Part of a small language model's weights.
Size: 20 layers, 21.7M parameters.
Training: a variant of Muon for these matrices, 6257 steps.
MLP neurons of a small language model. Each row is named by its layer, matrix (up: input weights; down: output weights) and neuron, and shows model dimensions 48-175. Each number is 500 + 25 x the weight over its row's rms, rounded and kept within 0 to 999. Numbers have three digits each.
Before each neuron's rows, "fires after" lists the tokens most often just before its 100 highest values on Wikipedia text that the model never trained on; "fires before" lists the tokens most often just after its 100 highest values on Wikipedia text that the model never trained on. A number after a token or word is its count.

fires after: "\n" 39, " " 26
fires before: "\n" 58
L4.up1016:493548498469482511468534534522498490472499522470471494479515505519513501476489552473527509530486502522500509468482470516551498461496518480536495539528503536522530503507519483514500474505527508486487475486491522518502519475524463482479526487480528453537509521522508502457463505488497476480494487479511529513478459493520457519501453510454512488521518521511498482466525530516481522456480
L4.down1016:537538539519511509466494488493514513481497509535523476511520498500494523543502463497522489512494513482521513421479555481521495504473481472518502518542491470494501492532456501494495533483496485522515514511511492487537485475512540446525506483489454539544536526538508488514492504520528489503502418451540481486533508490521479486538506506530473495514486466501498515532483498514507511490495

fires after: "." 26, "==" 23, " ==" 11, "e" 5, "\"" 5, " also" 4
fires before: "\n" 59, "-" 4, "M" 4
L9.up288:512502506534487541477499525520450536504486516487526467496533505514534528509482469496522507524514533508504435524500503492488552494487502515542565487488498485522515519437491499528525506466496504505485468443490536476487517480502476510515509504520491465483467518484492490504473480459486477492489501490505505501493465524540525529526523521551509503579485563510484520504497543518503496487500
L9.down288:516483487518544508503516509500485478525477479494476454555480487485492454478504549492491493463503462533478509558484484522521483490496454517464502491549470498487473468512446476524533553522489501505487493493503483482467476477466490526462504497524473486520538503496478461477482517512505514511480507518472494487540465500512543492550476514490463482532474524529483537474509490547502492458506

fires after: "." 54, " |" 16, "″" 7, " " 5
fires before: "%" 50, "." 14, " |" 8, ")" 5, " 1" 4
L4.up650:485535485510551483488509483505526488498458513460518472514521508490473448504515540498490512517464484543529490485481483489505461505529501504498470546529497504495447466514533524540533492502493578492535486519537495563445516509490546512520500477468520488492475464494466517460526486480495502509506483501515487508510537496500523514458473493507504497515503496488487529450546499449515534483473
L4.down650:498508511484523532502460501482486516461518520483554483477520489476497519454466503524502500495510522490483470492478519502498514500494492498475499548453526509531522516506515522523491480493490544480518473436486509476508465531479557489533488506544524425478513536513495494510543474476488515568522527507490453558485510494520535496531535490485487483522529596494488471519474475473477468492468

fires after: "." 65, "\"" 10, "\n" 6, " in" 6
fires before: "\n" 70
L9.up959:463492514464493496501548497500494493529470510498428478484513477500522528485486541446513522508495538475524487498525463479449485499500494540488507518500477501513496495542496487510532501494528496474548581483540528457466478415486509488493506496487519472511511524493497470529477508525515523519501545518470530530497479512493489540484521478480491491516510514510488504483459533536510467527485
L9.down959:493493519500513467503521468515493508518490480466496489517503514529470489469492514506489481502553471469514500501522462478497496523497474495541524448523460530505477520486482506499499464515510474523473500521460468525506529484495496465532536521456562550509496517479522497480462508504494505547495479489494487457541527509516473525510510529538482434530479505481536489458539476494523471461511

fires after: "s" 26, "==" 14, "ography" 9, "History" 8
fires before: "\n" 87, "===" 5
L8.up71:488505517479552505501500512536505454541489479522482475506505477489499504511457459480501493516508498506500469511509501473528514505517423483521495550515478508528522518489499530498499480518510485513498518477494512436532527477496480522523478534440479537512471494486490453451475498486476528493474491546481514529533503509509494520440523537487520490519509530511510529501542575533530494535517
L8.down71:490514514514510528540550509469468488492495506500528489531493498508488490497486493492482447529509509474519510494481457501473508486514518506488536525502449501511507513475466546504547511528504499464530526474515504552474484427514504462517513488512469491497544480507494505503483464485559495443457520516493553496539466497514505563550489463581496458552488492555479489471487511493516477511510

fires after: " Ra" 21, "le" 11, " Le" 9, "ra" 7, " Da" 6
fires before: "ro" 17, "way" 9, "y" 8, "gue" 6, "h" 6, "k" 5
L11.up818:494475507501499501496481483496451502476449497455478488539528491474531525523498494518507470487491516490504548484508527526538471514526448489416493511463478501523494522531506511514478441515514507481501565520530467491514465518477472533455495487468518525502528508510520494483538481454519492457507560481476508479505461539447495523521484530479432557508517529487484478494522516507515467507478
L11.down818:494512501496513474467470497505521473519513531455501543470526537479553489515488475486478501487491485524494513479494498497534465510495483500475529500515494468534434540512492482514459494496503547541501486506517510487481476502518490476519480482485508503493495494483540491467472516474517501555496499485546513476468461532533512484536515473481518485470480552486488508525497516510490493483470

fires after: " |" 28, " " 19, "." 14, " 3" 5, " 2" 5, ";" 5
fires before: " |" 92, ";" 6
L16.up983:486531549511512469507477509458492502523508470480493566507487495490495488506507520505480500523491516524532523468531487507538491453506486521482541537448493457474497533503533531543515496468504460492508501495481441536508483517458523489529509507500486473546492521474482476493513482474439484526496524534487512476478512528461507466519550514471496500502491534519500554445495534468476503486441
L16.down983:497515522502471516495478493478498502481486477490477542490468502498529521475489521532490513509498486512505486541517534492544491471489490518501516504521503514499484479531507500467542509538505498523512471485502450514485470523482497441517495489483533447495485534485526504513492528516437481527547517483473531473460462507498499527481497501525497593531502524536450533491479486508466531504526

fires after: " Ra" 17, "ri" 9, " Ro" 9, "ra" 5, " Bro" 5, " tri" 5
fires before: "way" 14, "ro" 13, "er" 10, "y" 9, "ies" 4, "cast" 4
L17.up501:525491494508475475510489507485560520468463503507487509468560507487486508505506494504504452495506483488515470469502503486489517518438493482491510505499546507489495462509477520489504516542495472520455492554486506511538509467472490475491549452506536538512512511545468469534493557542516478509452485476507496475555531538470486536537522520499471521479471493526513482485504490504506481506465
L17.down501:489525514458487471473453503507453522502496477507519447468500510481520494480537491462514466479504539515483500483524518537494514497505471546556474479496506540535520543490494536519474514512514534493498469467516448495490467497479488524499487550508501462495499481516477494481514529498429521504537484499528472506510508529475498458468475505496516443527522520485504519500469506497568538450574

fires after: "s" 38, "en" 5, "M" 4, " " 4, "round" 4
fires before: "\n" 72, ":" 12
L4.up963:522464453467443503476504497483471496533487525512476507519489519497499525521497478497528515501538488478500522512533497508541448474508501519532539517500482488501499538521480482501509491474487516484486479469520460510516472485490483471519533491490514480505524473563520487503490480505430491501521530501521512508528493505507502510486506497519534501500512505508488504466513520508540493487509
L4.down963:492457487504527515494479501501508484538500509512512500506461496519490526480456490544488514513490496455540495469529480514520513501493497476553493511527501488504493503480495465504510499504517534510503511535480487523502474446496501501471483505490478489556474516508489481495524513515523483495493489442507462456504496516570501501496487512491493463508505482443502517465473529552537523486550

fires after: "." 46, "," 10, " " 9, " 1" 5
fires before: "%" 36, "." 14, " |" 7, " to" 4
L2.up880:504511449464508501439523472479504480475508536511515504501475520508489555466528529460515506527470532501462544534510471515524509499445503490476531536450525532503532495508463524521517520511488511495524525501547495499503495512496539483464529481496539497502506558464522473492482505490468481500511503504501550470550530503481518487498476497496470529504469465499518527485509511463495491523472
L2.down880:541502502481508470521516525485514472447519508503482490483531489482438525511498508531475471469504448511506503466500487530490509482496502500491572544520486513474489520505564515502455482538473499520494520506505518505495457544508468506487461465471469482504455492527513508484484553506497523493471491533549524462491477448465445528492485511466469499463494522497538478485515526517494512456494

fires after: " Ra" 17, "ra" 11, "vol" 9, "im" 9, "p" 9, "f" 7
fires before: "ro" 14, "ed" 13, "e" 9, "ity" 6, "ar" 5, "se" 5
L10.up967:509545502479512500471523508472518548472519470535493487488518502516492480517490542464510483540513480443536496485514490499507453531502493498511516529460504527510417505527475480464459471507466501473516527543476504512521544462500497509528521498491522495499519506516493495526507506500482550519515514511514491533465521495464490484544496482489539481450511478518495501429510518503485494514504
L10.down967:504475504489511499513508523475480507549495470512461526498467470446490507500502522493489463429520486532473460513528535525511536528495518493520477490526504460463509490467490516491480541465477492533479466499505501484516510505561504452481436491541501510479501499488486475456520513515502473518488473470528525505463515526450486518497509478503518476440523511493508531520506493491514533488465

fires after: " =" 40, "\n" 34, "|" 4
fires before: "\n" 43, "-" 8, "s" 4
L2.up751:506501513501488492488518472488481493496525440469518521502526541549452479472549498459472492514478488466522504510491450517514483472458501489517490507528530533508462498493471527482462517486466467516509549507467507531494459504472519520497486499482500453556465461481472484505469484541507470519506505493496471519480523531521525545502510519512484470520537510492503517514479502510460487496517
L2.down751:522492527456524517510512502485559490547489471536480528505509481534546467437531487477479444468471439456508541482500512479505473500525483532525496495534505521566514517484464515496460492521496524503527458482533502476471495519490529446524485482518526493506488466512497490497469513527508509510522499504543465531492482532463505525505504518529534529505531511513507485494506513473510477506542